config.toml
d_model = 448
vocab_size = 31906
norm_eps = 1e-06
positions = "rope"
rope_base = 10000.0
init = "normal"
init_std_o = 0.0
init_std_down = 0.0
lr_mult_o = 2.0
lr_mult_down = 3.0
schedule = "wsd"
seq_len = 512
train_tokens = 672500000
MLP neurons of a small language model. Each row is named by its layer, matrix (down: output weights) and neuron, and shows model dimensions 298-447. Each number is 128 + 32 x the weight over its row's rms, rounded and kept within 0 to 255. Numbers have three digits each. A neuron's up and down rows have the sign that makes its largest values positive.
A block is one neuron, or neurons of one layer that tend to fire together. After each block is what it responds to, as a language model described it from the Wikipedia text at the highest values.

L3.down307:107161153227112143117144130107126145115163118115174101143094177135145147074112142092168161144113151160135091095112132159175098104144153129092141043118115182103152156107178180155083127112141194161118097124106189130138140102101155164097159093194167133071127136183066118080130155092076074083126074162098145100090076065108177124164165136121184083175114034119123091132134129166166118152131134092134164157161104067082129103124213079151149097150119154157141
L3.down317:097152114158176110168142126100068145141123104106054114055183113123107201084043135160155154117099147109100178112143147153090156152123135081104142115141168061173119071102156149137158132182136090130074117165081119087148138072075124112079095130142057059118116141133054133176118146085097119135153158131130149105159106145129185126182080135169115162138129138096143196140140173150085138085128160200093083156147104200119073165151107130147134157145113128179122
L3.down321:135110120181151181095164131097081157115128139105177164241133116126167112111170075134129161100155162095087159086151075095110117086121181142083151090120132103152117198115151134116148135143115100155132141164074130097115170135133155150140143111118098122142124116173171058152150091131108134107157106137167195123142126073088121173115114138150136091124110144146156139211142102094102105163167124160145069121132176158165142125111118129127147107140160144142126
L3.down1133:147154103140160130156159146142089149141166103117120076123136122152128129128117126102113162136103119166074105077164109090168103101104170125208062103125161189134168118141150122143133114165171122106110087140083121094102109149134111115138166076123158126132149128148107117140121143148138155154154076193058127117120099161133194125114123086127103118141127120140197135171143089081106162138163080175062131077128117126122158094133153122146136137148145136129145
Responds to: Votes column header. Strongest on Votes or votes in election result tables after Party/Candidate headers, more weakly on money words (financial, worth, business) and name fragments.

L8.down202:137137158129092178105064105102165146164147177074135122166161140065141116138181116112134072071167138098146130115051155127160118140114106111098114108139142115137148129132185131116196145167150135174164079185149158116191207156084191056131206086146119137075146094173077138135174037108160140133164129186110116135122126167132176141125119149055114141138112099135181144138133133119169152155138172102169169094025110129134167138136089117080107109085109149124099
L8.down350:116102139070151099117123155158179104097109155153110104145151135108086098125109117120072097107174089183149151137110069122113133110101131160129179100116165172083194124143173162180121119082119115139137140131142163108136167147126117207088151131086145127194157114155110141152066101081136179114176130154120070094134150155118107171143133140075120136172125173110127132111133112112212083181114104098177106139114075079113118128166125112119119159163122106127134
L8.down378:155111129100122110084113108116166114133118115115171182150111129138103103127129154137101167106162121180121084151098104048180107097139120125118108120131151143149164167145130177129109142132155147205131109071167155114198120142097097172106087108115196198138160145053133161123087118115108120164130118146122133116116121094167141160136110103108127121055078245077121139166153142102178109121144169082141119063129097087074107149142105146172092197155136105115165
L8.down1048:140116133056120133176104131058151126149147065083069155123180137126151116120171138111079167079185155106113134136118101141134125136087142071120122106165108120171089188148160104105125079151135130146119142186157144103083133072163131156188152132155159110117127175129093177240187138132198155070121119123120109076133078122155189131135127121103131127195084102127065145190118123105108197101123141147096102130136071121121174067125137137112130068082133100105088
Responds to: Main verbs of turning/going. Main predicate verbs after a subject or auxiliary, mostly motion or change verbs followed by a particle, such as turned, went, grew, promoted.

L8.down30:064152122156132145138156147192149118091120095159132140063184100119064167151137116116136078190147110134143124132103120120200181107189111173145145110156151150103115099079212090172115159121060178137159107102147134137127141108115152095157078092075148147112105084110187140087102124125145067136158159142119156158132148117091136154095123059176114141135184052144134146130165136121092063076188084167115165170185117137137152155102140154073111141131057123104115
L8.down36:181156108095150081083152132103150149119134107089076134118161155105103130132099158091119095159154068098100152136163074083159071171099094123147171109139086183088115065127117140146149142143104144155165150117159166171117190145092131088091082157116097165181146133144120078107106108181124148151140156128183086119150203139149121174180172065184130149132149136158167119147107126115158084145133122174103151145136155054138138107168157089145126144116075146163042
L8.down392:160126101088121081121097111081145206177097171115164130161153100154161139120135154127120166155119161101221098138149089125148154121114146165135194117069099132144139140125146156138130138123111138149126115117101101072134126192098167125120113052129113173121073135143134117067158164124081152197081036121130102173156159137180078155109158125190076171094094201160165078212167135149156116112169117142126136081143143191133116189081157163116149116108160137128101
L8.down1154:081152116150135157172109110143068131180127125207151118186145138137112142175050097113126130090128147144124141166111176098144147110134048142124197161080176160120166145176171154132143181111098139126097118106157122093142117110106086165117117121143149127142107142125100125093228134100125164184141049159128153147163192180097117144105110154142077137101165148132140050101064078128121183130096151141136084093147144113189142152175122160103133109176130146079147
Responds to: Phrase-initial modifiers and titles. Common adjectives or nouns that begin a fixed phrase or compound, such as real in "real time"/"real life", Modern, General, plus role titles like chairman, director, coach.

L3.down148:132120137107099116115096134155169038144162125161129141113131168167084117077124094185040144168081119107132131151188099150140132098183165141114131121112077090159120135195184155160170148161150138135170135177070160126114126168057084101125104141102120137156135125182118071120145105130214112175148158154129128155169087167126142132133091111107129183095152151160089100151163141140107149136133175176113091160079132061102117175118150129159124140165145135133068
L3.down246:141107166131087165126130108194077146154116088112126191146132143149156117103110108203120021130099118127119152137131164130186126112169100137154140120094087066144169101192142179106142192101142209157140154127049138162116085122168093195146142163170141176133129104152178134068185069086107187182114159156082071102116148177152145118094157102130143162165109167143125108118163132153148137096183138184165126120098126174137092127120201133150175119121104202081080
L3.down274:111125120141105202187107126091162138187104139064159104145171074120131123176155135132105096116124106133086127132093139139145162146131067123177143101136038090183154095086114148169118175121137127156132102124134139110132126171194129112143151156099130176134166085128119110096216143130155100144155067097118095152070137165089182077139125062145143157192165133092125089034116161100127128136103114165114172127148133154144066086155115116134182086099107076158115
L3.down322:135124161127134195123168146097108130138165130132103137156137104113139145164137130098163077187186062106088149124132076121167154131167036165187160192107107083168120137120102162102095133126098164197130072142135125093164128129129152170144154188127113090121119147192157152139128184133144119117088119134119131082194153106138157100136126116134142102195143103123092085139141136166080128097112125155141116122121178110143149093057089149172133088177147114148086
Responds to: Punctuation in sports listings. Comma-bearing punctuation tokens ending an entry in match or stat lists, like ', after goal minutes, pen.), or )(, in tennis scores; weaker on name pieces and table cells.

L8.down112:100085171152170128109076086168117133138144084119197083144205169124096195128126099108192151086186120109117119127128128113115096113095137100153186112114150124142125135144126154104137119162077065144120166073165194110127092065144134097104063091135154161155181127168103100108115109133156149128084129113092199106132114142115106110103157157079148197128122198106160138141093171080156149109168107157124101125148118162203089132162148125126152125120142135163096
L8.down304:095080102150155129150094102128102176111119067146104167102121106117145109103077150128099135088126076095127199128142124147134131087103162117103125131155146144114159081153083138131117127113145126114104184088187046094177175137144191138139104115114154147179117099155080087116147087133195113069161092119129110126085150098123133105159185130105179159122148103119128114147189151146134079221154129140097165190176110114215123133181167098153139072104136103131112
L8.down393:132081079119113147100165133189091110188149105110053144099119097138121113104130144151097143134115111136139102097099132100152122150100130164156168169098158120115065103176103139190200126079202139116150089119198140118101124153143082151114091122143151102153161137078121108142148076127174153151100145116145130163135133143120139119112126183123108110093097101101146142161179126117148128123121132152175126126094088157106113155101083135129167145131189150061200
L8.down428:146132127098179163138147099177106149159132115204140096155124105166152130100105139116121153122150164119136145138168135141124120167073158092139140135125137144098154149177111113078112181079104090155088141093129113139148140120113062088133119085172116136157148075142154121112083122106196150152161171072108132168088114085154168130109088094132153167132169167077145123066155145116068139206138137117160111084156097112148108184150143125130140133104109100130163
Responds to: Time-period nouns (season). Nouns naming a time span or phase, mostly "season" in sports biographies after "the", "regular" or "first", also round, year, stint, age.

L3.down28:106134130149182123145167160143153129131151172138132056166119194106145163132122054083151114113135137110135089136157156140116102132173136128145111162061169110109156170186120099142141149164076124157194119099091132155123122103068104085132166113095103215176106089104126131132081112114111123100100140166156162114066105132082164108116062145137154100136119129113130172187146117127150145146112109155113156099101116158155111144098167124128119145146110107156141
L3.down213:078092145043163112127168116168122160116121102091143149148185054171105186162150060158128064131108179141085153102096120167111132085087141160127132131123090106081128126110162149117151120131146106174114155175122135180092129148181118075138092152080104089181124130173138156144090131143138103164166157107110160132107105151123104128116123149202109124123122094208163132165097124087158146148168134128115143091134167204098147077118118136105165134130119116147079
L3.down663:136124149121155125131197140168114168140182101150133129171149106155063122110134103127153094137140086206153118134105151127122137120143124083189099053078133114153119109119159085235094123076167175137120140115139049077123177121135119118133015071147160117133100059122130178118150123144160117164102135121163127169112143118085124112174122167146095127137125084138116176154183135181142163106154100114174059088172150149095159125083136112093108118123065124183153
L3.down1149:087140164120139125178164148127150125153116172091159129079144092118158139139116138134150113114144109141169129191198122138117156137149121146237126165115157160068107216139162088088107144161130139118128108146114119144135134118129091128064170147139145183204154127084119141137129116145048091136167132112184125111128180117134139112114119103134199134128147140133174146150122156082097213111150147129091105111155125186130100138145167143109109054174123142134116
Responds to: Water and agriculture words. Mostly words about water bodies and farming, such as River, Water (as in Water Resources), agricultural, Freshwater; sometimes name pieces and other nouns in lists.

L3.down12:148130097145131131156127110132148152137111171172112120133175125192106163187162165125101083079069080088140102120121186147125130111148147116161108157146134111108160131155172140163137149127077133113108145099082138115115167128085121129086179177112083133090112150073130109105080148128079071151164097105140123167096100105150109168137077118135140127141125136153132070086104117080120149116151092151061200098098143165160166170122092120138156081126079138100081
L3.down182:110091089212124098078149088156120083113169112123129120098147123164133158150170044164055172133137159087132146094118139084103152098118140151129107153144124121168165111119141139141109134106148113154151104067136130187151099119065136171151083140120069146084106118148108145189137117099158159133115091144125112107197116105120113130166107088208190115139091152139143178082184108085153126105090156157081143108096113154129160099106117131186126099119096173091142
L3.down197:189117121166168095091100105155133146133153148142084100086145153109114095139152138072101087108175089133158101113097120121118114135074106099028092125132131091137083146190178062172186123141115131117168192110145155166125136087156149132082133067130124122157134156071143121116176059086151115106130100175114162145135140125127162121075091127152154140121149141047140129192169064116103145095115200139188082132133075119127110158156094152103127118117142152142114
L3.down527:114170141163107108128110128110109104134126105165159148128203072159092077149182145112100152144115141133084111142152175151115146129195072131142169134176157163137179132134119125089143154107061123096149151119102179148100100098099140186121111120104111163147128128192127091096131147178135141148135178142147153116161109128115072110165106115133109106083124137142176117117156069118047135175159094137048140137145114103118170134187170161159155144084134120153111
Responds to: Table header cells. Fires mostly on column-header words in wiki tables, especially % after Votes in election results, plus Title, Party, Language, Name; weaker on scattered name fragments.

L4.down50:101106122109112167158124131142192096153046153092116169128148187096124095156150157103142127135163098138135110156143135126176147053153097158130135102146101098188117073144169176158164124087167131184152129102130151193170109151069171065073130113129113116099090093156119176090118141114075098126106112111153122125065122176174175118149134087121219150105202184159110116069172144164076065105078138165010135122123136105095104148104132166109105080139120155149134
Responds to: Word-initial "cl" fragments. Opening subword pieces of split words, mostly "cl" (clustered, clone, climates, clamps, clapped), also "ol"/"Pol" (premolars, Polverino), plus "Length" table headers and "one of".

L8.down68:072162130126180205114132115141142162131134067095120100120179184177148179108187120098112121115166075167105155143132155144170184085096148178165203150111046163105114088138197182154123115105106104187128091135109117166127129137121114171162119154127088106128164196104158147108112055181158114161160191184063121141159132136067156122067144152116131173159092157135161152170107065128123082109103111119117129155128130157122128140168092122143127136125167137176148
L8.down450:105126132097109152151099099192162120142096138165139158131118149179082090124141177101148103096121157142111112097114147151085143150143056109076124158123172112208170169168140073139113152137169154154114139119115136223109145132103102106168129134152114105134149140098120122096167132060075134132183138137070108099166162121167090134121117070136107118095133063146158123139176156141103151150057188132102138138088149071169091126078145133058144109151149138144140
L8.down821:073171200089126133109162130096165143108136116176124135077070068151108128080088098173174148173132141166147155082096084168093170116124147147117201183099097156127136091124174196088156108122154147169157144081139115150170088133094102157098116081119115073161135153053142142164122122065062178090191157099129082185115170082076113127168064108142111087147137094119204211113153119122076110103140101209164136187110149101117131137157124152156134064152126140141100
L8.down973:098137073074163128142206124078170050163100092086121122196085097152117081133125114068111080131088081122090157103122147169138105122107133155133148093100155094111092062061132157159169160129133114121140122128163113106120137095100198139145138128215188141147076135170104093136133125128084129115144102122142146148101192152104179135158135137097095212140205142108142138031062131146154122141137118117136174177107165134128135119108045093115110089105151158166183
Responds to: Table header cells. Column header words in wiki tables, especially the % cell after Votes or Win in election and sports tables, plus Notes, GS.

L3.down150:107148124125119108094130144151132072128089121108131148096100139162081129149154096089153092169069143157102191080090120072113137139120075139155130122175081171133075084169129145049069127100144156143159114148124130122139122138157142111126121054144135078173100121134075067096112099122121163098115151156072172119083127157150141142157131070120127135151117152119142166164184108096115136172131152131141075132109138138119153108127184062116130089127120113149083
L3.down203:115138131128143138166133110134135169150139129122198170190105128124144190111121163108095084158057124174111156082104175067139117132187194200095159098075136122069072178099092119118073143123094164144110144163109114125124111170087117152118154111151107111184123143107100096117084130098107130128136123101082123131103154075135124126108098121174084108134122086153103181146156090188080108132144131158081161148152149141069089094017077078135142095067133170125075
L3.down260:093208099137111174160113087155139080093133150063165150104137094144145099097098083098126117115096143172125131167146157091132142153125115124131147068120126187133128108109139179152121124162165153136070099074145159123136178180072129146137127109180155156073113173138100124150136097077140163115145106145140099100103119166115119075135150113131093154166112074035094135127132165130063083144127132135141171087146126196125135114133144119151138157181106134119133
L3.down904:134130093144151091084116147134150106080122099025120169165135056123168157175092136163180092112099100120075129123197129079130153129142147095177089121107155144139106126108164161150131142204119179141109119109157137156104164162104126177162127133108104164093111128178126073145124170184090078117192133112116087162095145171170155138105167126046110131109150085177152124095080079099100151114125172093169165063169102085107148107097101163150174136170132149098145
Responds to: Quantifiers and name fragments. Two groups: quantity words opening a noun phrase (some, many, certain, %), and mid-word pieces of proper names in lists or tables (Kitts, Kessler, Dalsbruk).

L3.down425:103120104152083150092104109094137094182154121140190081122146129084154137116172150065064139085128134109077185056137078150174067184148093147123194133132132119122139105144197128131083099095180071112133106152165146089104117123142153162115138187088086142094163116179112125082107224132114129147121121137184073134100140148163082152169162123155118192150208102130165123115133120139094121131136163132148166132109133137161153159128163167139117145147125104122096
L3.down559:124150137168127129106117083134132078196129114150132165104181039163176141125183184111162174134138128150132155114096089162128094121203111128141140093151136095133114110049163126158115105111124119197130107159166143115130117050167131122113130136150104071172112155139112050108154200145105169149161121151123143171135114116174123097142107150173090122130152100067146078155169191171072189065152132134099139134120071168076136216123078140164186138105148115101129
L3.down812:154163180115129150149167125098123065119133049150134115061170126076160146097156087157124103141104060088100116146135091152089109059116196106148125148091107141087098066142204148042108179144121139184112090149135129121154137111100147132159114147108112131103186116149135077089076151130114102129130125125140099140120121164090087136177151188162135130134138106170196088073143125139132149039141112108112128133137098191110105124163164108147184144099129108104166
L3.down995:081078104117120113159096172088188145058125164141112077145150130083158092112140150153052181197145131117171128103129145104139127158128139129126091131125112177155142133131083142164073152155165093102078209113123148171121148119124121159093156106134117089078163101134096129173154136114140092085167141083151098169104105108187124122138142094208133144145147117123143122118071134136089157152135147107087167142105095082112107133107086134114128114136104115114151
Responds to: Wikipedia section-heading markers. Opening ==, === or ==== markup that starts a new section heading after a paragraph break, e.g. ==History==, ====2012-13 season====; weakly some mid-sentence words like dropping, leading.

L4.down1174:125165123122104108104170159087186127148188139149141160110114113154119137151168132137118123136107187073106148106145153107065140121061108165137136137132168112050146093141115124125083144178109170094160130133099085115158146198145170147085108114180158151034109158154151140132068094123052106083116178175168180124079164124132117129116092153127126106166161146109120045113150097137094108089154143155142088112080079130109154106125127115083103150122134180149140
Responds to: Intensifiers and quantifier modifiers. Degree and quantity words opening a phrase, like completely, heavily, heavy, big, all, many; also first word-pieces of names or compounds in tables, like All-Star, Red Line, Jerry.

L4.down109:119104109118154147147144162118110109147136112085078154096113139144150145133110181143192108123095088082163157150151117128167186128159127089140119150129119130084101127146157140202171081081139218146114203116129162152183137162126125103116171119130160132155173116133176063156178139167124060092109112143131173133075166133168138146127148093050097122158115087175173157191152106109146181160190105103165128139134174104102120196128107113165071131069142172118129
Responds to: Time-period nouns, esp. season. Nouns naming a period or stage, mainly "Season" as a table column header or in "the following season", also year, level, round.

L8.down3:094195155170224102179141126161110110085097145116104170077110098192112142112112091110058178162119135070108226156104141064103132135097122100162139130136137108117135145110100114064095098142171201142177192088146102057086156114159170112092104098091037112145054119144106122128083090120123125143125157156092085114107122081114153139160147145156166135124170115141075114129176185095144126158149145126161101130163110099121177102108119132145112070106089163170089
L8.down198:145182124107137139121191142119141119107097111123082172181166058138163124137114145134116162116162153100144119131191114105104146192132097141118103081155181160153148099161156113140130160157078128160118135133116138180166189200068132211164145133133123090120142141182162132134083141177140135113048131109103094105128118113158178116116135127109208112140155139165102067052171181149115154127080116094084114151153164161138108138090165099150158102151062137131156
L8.down1137:137159102153140075073106111122182133115161166139126164127102139098098090097070084095089134149061139101098142089060170146158137169101163071138129109123099079068109103100085148144061134081188164190174142111119105203092171141140104104156172110132055101116112180173076077119126106088119084092095146154144113110190096136160128155159134137162081128172114137099155137119207103115141139124150095160131104126124106076109130121101110083072076100198164118170140
L8.down1143:088165098115108146109119103093169092106110154145113122131128132180140136094074092151093168167078148074082202145087140104138171153156102177223108149101132119165150138144130189106145117214184168099134159129093107092108111140068130072153097120141151164113104130135104088096092130124104155140102141149091116120113160124117052114190102088087131140088153092148159076203145156125122119141142111102149108148112083156160148118133155063143135156144116172097150
Responds to: Quantifiers and proportions. Quantity words opening a noun phrase, especially sentence-initial Most, plus all, several, number words (four, six) and percent signs in tables.

L4.down610:116174154107114136129141093124152076041161117124107082118152152091163181130122145076090128092164132150099129146143138084126103125102144179096115099122096159135088146105100203080104147096138109103127135083108232125103154125121156126210157145138146181109103165089144147159162131117131120082130199169119172141179155149131141140151183145164130130138144145151113079167182112127153128145155133162137104138142117144152143119143104121137103113074151121130146
Responds to: Clause-opening wh- and quantifier words. Words that open an embedded clause or pick out alternatives, mainly after verbs or prepositions: whether, what (asked what), either, both, each; also scattered word pieces.

L4.down962:113085171139163128150080131143101128103151122088146147121137110130151171111111092097175078127139098111138138108160172091163140093144150092152127170092163108138121100175158116108125161138050135199126185120116147102143165054133109157147163063111122141126165142166109151087070089108095133153147146157158079107129133152109233094149164133146134186137141133154174107199110125079120223125176129145126150127142097168131136079182137125125164121136159047102185
Responds to: Water and place names. Mostly the word water and water-body names, as in Water Resources, Waterway, Underwater, plus US state and place names like California, Bay, Seattle; weaker scattered word-initial pieces.

L4.down694:122100141136073098145060142148099174088134124167186115096163114103185141144146111146117154119175149173110105092128077131125101117178070148163086138125149163162120109144107144120135128124088154124146164120168117185125136118150101195082108087147098087112150056098169133160134076141148156176200104120137128082077158154144104145121156068214185145123122089135136118130083130063110173130121201148118157114149148060134119132147149122129073178139190153098068
Responds to: Section heading markers. Opening == or === of Wikipedia section headings after a paragraph break, such as ==Career==; also the first piece of a split word, like re-, Ex-, Comp-.

L4.down26:130114172090133139095110155085085192165090103137112126111107124130192196111164120089139148196116148142108152119103167105095145150102139088139118100141132119135185142189146110128097090141138070161095138099104116128115116150111152052057125087134130148096171151159103152126120094120148073166144149145151158090129129148096084099168104072097141143118107092128197089062091154103113156108134156054121102095112125124120116083118138121174106156122049161184126
Responds to: Diffuse mid-phrase content words. Content words mid-sentence, usually right after the, and, to or his, often opening set phrases such as turned into, close surveillance, gave birth.

L3.down406:054147150149139121177168108116125161082131137160192149117213151124088077182097123091128169120148142149128168165082037099151079141114139138163151145217152187108143123127139132146088107138119150154128176113140063168145136167155171125110175081136123107115145115148160101110086173180139172192114154125131133122138163131121148057149073151155154139084154124134155107108191130189169165138119166132115179177062110116154121167127146140137198184119109124104098
L3.down699:072086120129185102187143114083128128163119159161152168163115129165107109124125116071135076078131111119096125124188088135127090164149099155167135115126123126137143134119139157183137121180179196144090082079157173198192141212133114150175131125075102105168183114150101113110172043133164051087153154091103150125132167117214128152129134217128140095118160163128111128136178136112191101159085116184101112129096156096154109117143120096123177115153131146075092
L3.down850:064140076129184134143166128108090108187119128176115172118132066158081138143087105119130183123132119130116120153199074128146123078113163106089153115178125156144092063149160111139167116183204150095138137079165089084110124200177170190111104139135068189161108142173127120130114113154146119127187078097157102151126132165116126043115113140144134108130138157121147136125067141146134144173146134119122133165127115139171162152088100046173135167117148110095126
L3.down1166:104179148100157105131150137164133131119129138143094161157147132109130093176165123134136106132134094188128170154136135122115184129116111124119101197129137119111122100177153157113105121128178134144046166169172117176136164085117104178133154154134104171172119119169113095124106145154172078116149091128169159153115093152131178131014103090164121105117121155127135146098094124139188160154137108128141135115125148100168101150166167122128126166129128119138176
Responds to: Period and category nouns. Nouns that label time periods or categories, mostly season, series, year, episode, as table headers, section titles or after "the".

L3.down389:162123158101135101142135118136125162149184072173087109092163165159106128069135065094130128136172155120111132163101146149131126145143142155109102162175124113098127055086194106120150172115115132146089110076122084157148126116100192155057077087091154126168161168125150137109084147159108143157124151126097133176112150124123102107084156116161139159168120169124135118150154113152100082118121169171162143118142152132123131092116144109052119123122095121089150
L3.down602:197069094107157115128146128079125103104144090199147115102161198108169151147147163091137114184151100138155086147129192105127077113139128146077135082098113095105119083118169132135100156157154135202159070145186109119138109056149199120085135160096130120119125125128139107165159136168147124151153104142130075105130123122158162121149166157181126167126106115132184141118164160090141125151057097071134144146114146132109154100125074184093158123082101174065121
L3.down1191:195063107122110123101148115154124141108141113091093113156117116104110088136089155156172220132138139119164092132149126167138114141158095131142135102200148104144142123141152152166109165137101081104150101116117119150035092120141126167097180071148060139183129107134132109136166091180143117203156094129126171154089153170117072146165139146134099131098127129072127105153052159118102123131146136102115040148167162095178075164157156135182138185095172192150127
L3.down1206:106133042130101119172128119129153112156181122153107114155108134141150132190127105134189152178170091094155132086157095132143188095166101141084081095087124082144130149128099119138167118150111092147132124167147145092146110142123158084130153109070069149115107126118147120193134076120092145134151204113129143133118166115101156160106153168067124127143140127163164157094161109188081153134140082123136159146177170135076131088161104166168147091138068108133114
Responds to: Passive transfer participles. Past participles of giving or conferring verbs right after was, were or be in passive clauses, such as given, handed, granted, awarded; weaker on whom and due.

L8.down595:147133072190059108134136164167175091172144078109077100132113149110122102057165167137130110145137118099111154112138128120073131155188083114080114100106165129122133131200084111133158111088088115116129139155103172166124160172136185132127168128181173170111147110096075134093104072067174132097096203163119125158139099156122108124114139108121101106152131089151124147099183139104113088151117118148154089148100129185146129163136183093106125123113098095153122
L8.down892:143076095160096106163168116149108115200145101173090143169175152107114071103161174138126145111116116104174189136182146126082174130137149148108091092149112070114142117118135177071158156135069127165091123105114159170172060162117099168139132087139117138113123081109062084148112142139118098107163153103138169123111172104145180091175114148126055066112133116084150165111197097189127120140137134084130133128109187119151126109142129105162133100108126164101114
L8.down1070:126089115168064056148190100167171065107161139081127162144130095144129131072091158073092124103132129122115150107061099140161097143134135132131155115122166125142102098114099095083133079120094107179076163146154154124115187118130112163086105163120139083184159151130153124140162120133105160128110152074132097106139153118102148120096105180103147169116109067085151069184160111117157148104148172171105089165076125177132137082151127142141116103150144148113159
L8.down1113:107140187170144117098131160190070166119168154203201123162055126077086121149107069133138181118097122062104162099076159158196134128137099068143106098144149097139106134060150164148124083091096135151195110127103151107143079112123149113180066145151105103092125121142159122134167121113147185116170114166190183106118159189084096102087140150141105137162112135150095166162149068155114118084121120135121124109126131172184071137152059099062134107037096134130105
Responds to: Example and list introducers. Words or punctuation that start a list of examples or named items: especially, such as, including, except for, and commas or pipes between names in box scores and infoboxes.

L8.down243:136135112105130132179075102126090123142126134109117134109114154082122156151126124112097205126132092133080137181179090153177081107167102118167090132199169165151054068102102156067091124144163105169087163094163133167091086156094166104103142072087132155117091153157201119136167153130063195155178103071107112109190127103147080106149190112110162139120176171172117097164067106148155149119109118179125123048095092109120132165126145135141119149051102131115072
L8.down916:153097228116143127132155119156167079100126173169154139124130121225129131110173077135185112100193105131109129074144112208150130125153099100172174099072105101176178146160099129142147145091101117124091109131104121084128126124161159156137106175169102119116137080170150127157132111087114151110120177164102061147123120174113146131117159152069137161150102075105215176132164146075129079135104076112073111165133146093135139147159144110185110148126121223119155
L8.down1083:116146132129174120145111127150116138108088127095107104115187079127153157164147065109148135172155147127145139120150180164125078119121130140142122191149133118152134153091130170114177126099165140084053112144097141110090176138143113079102117196214114150112089211130136154140145133093057163124127172072065108094096186087120110118158107090128152138127036129125160064148166092121126102204142140117158170113070084146099159133145151173087100091176120130140085
L8.down1210:103118126101096071104141085109157129177178096092033081128138109120161104154135131108149072128098125119142105087146046140074069079129132165129127115088196077148113120133115116168094137125143120090146138146128149102146143075122137078113164136169175120099123187156138175178159070131099166115143115173094085101122086132158124043103158126100084212125160136095160185151157149036095099129160126090170140166129096145056092098145102141125091157112131094135117
Responds to: Paragraph-initial capital fragments. Opening capital-letter piece of the first word after a heading or line break, often D (Dravida, Deshu, Depending), plus some mid-sentence of, to, in.

L3.down27:127126153111118141142060153115085168139140094113150152107149124137092151173157135129118209120158128106173089145098123110141159151153117107173138104058130119142185137150146167161063153126181074114090119125096110173118063100141131141105132137139125161158142143096131118065176136119101120179103099129099136093093146198145138157138124144117144146095182159104120123140101224110117106179232166100098105104102092131117107135101090102137138109173147164083135
L3.down367:121158115101190136203148194115112131107119135112154153122133153107180188124118143091135164174113115074171161088130086073137057114114086093127160130055116098110102128179117142141111156174170155147131116115089141129119060158175086124158136091115110133113139088120150046127147155097100148176145156143076149094134109140160134135124115116127102129086192124086152127127136080065125120188143121118128133074156181124148180123073127133147124122160127124126161
L3.down450:097125137150158125185124092137101102131145079113164122153071121160142064123094125046149200125171100110158140085130067115158140155125079060145130134114096148078150136117187126110151178101149127062135190102131137109089085151170097146109154090129111169185121142155182140087182132167102110127130114146139114135130117147103111119128141107150097116183147150128116212122114170075124115160189164116184124122129083137143124120085136134199134137122182227092088
L3.down973:155108150129097119105103120174055151153133118155066177140115163161147143180109132096098165100154083091116178106118139135120104126116112152110126134175077120134091123106129152129125162102177126152098130066028156132083102101112149104167132126094122155125085126185095150156151143153161099102107160110119087094165131146128149123171070072144117071098113104098132141116119125169152151087128186158158116075114072159097147143099081105091127123139135083164090
Responds to: Word-initial letter fragments. Single capital or short first-letter pieces that begin a split word, mostly names or abbreviations in tables and credit lists, e.g. N(ishiwaki), L(ōc), O(con), Un(known).

L8.down254:144174126133094168086109145107102121120085116105117122118177163149118172158143096127154139180204030105206126170179128072131162127151124107092134145056116159197104178134098149112112109119120178139162163129134167108092171131162103134105117139107123115160168200140116138105125157105181177153121132158099084158148168096125083131095098098157143133180140110083134150075122118112107155141071122128115155160182114129123143163115128113226139130155127111106120
L8.down526:132071149127127121089140087130122148130100123138100068064089151101131145144149103135153117172106153170172065107139120112119156141100128174160163148108125129129130181181158132106136178136181150126155064130166172172145085103122114122086159084084119161159141108082125097132090134090123180154131173116131188140109155102127125108100118131118126102153119117108114109157078131152123099121130136156162208130128163131086115148190054123144115153108102099128169
L8.down602:123147114130152146115160122153138126149127160139098217092123145171150138073078158029153042157183111089214100178127121160087111090159136177146136124148109054154170129145116155162141123172152093153160132128075149113089167144122140136163096174123126132153129085086093146105081119166138121138123125153097130101174155078167164190157112132100116126131122112155155147132111092109093175150148078046119077103164132145064102066147123100113121110113073128127087
L8.down716:103132124144190121156153161082155200170129108090125174122106133121163178125126134092108064141192216149167122120161100160127104163096126118174114145147116109103114090109173127173134094098128124181171097157203150124169159155102066122148066117075136171110106122098151095096101095107196165108088128132103133131102101144129089100129076123100109140119135161098145092059132144139177128187126074089119182112120127091142148134111111066101160158209186135113125
Responds to: Counted-unit nouns. Unit nouns right after a number or count word, mostly time and sports tallies, e.g. four years, six days, 8 earned runs, single goal.

L4.down1003:143161097116088153151105121132102120039112073124119122114124092130092132169143144157087215146189134099071068192103100138110088129149110140124083044049141158156063089089123121126088119084163097118159146072140109122151184093166160104143139083172119212165165121144162109122176118125181184186129124101135123132098118212126128159170109161184065119175105163133171114183093132110098143108103126090118158143137137119082139120110070125207161163123154120179151
Responds to: Predicate after copula. The word right after "was/is/were/are", mostly passive participles and "not": was left, was designated, were not paid; also "rather than" and "No".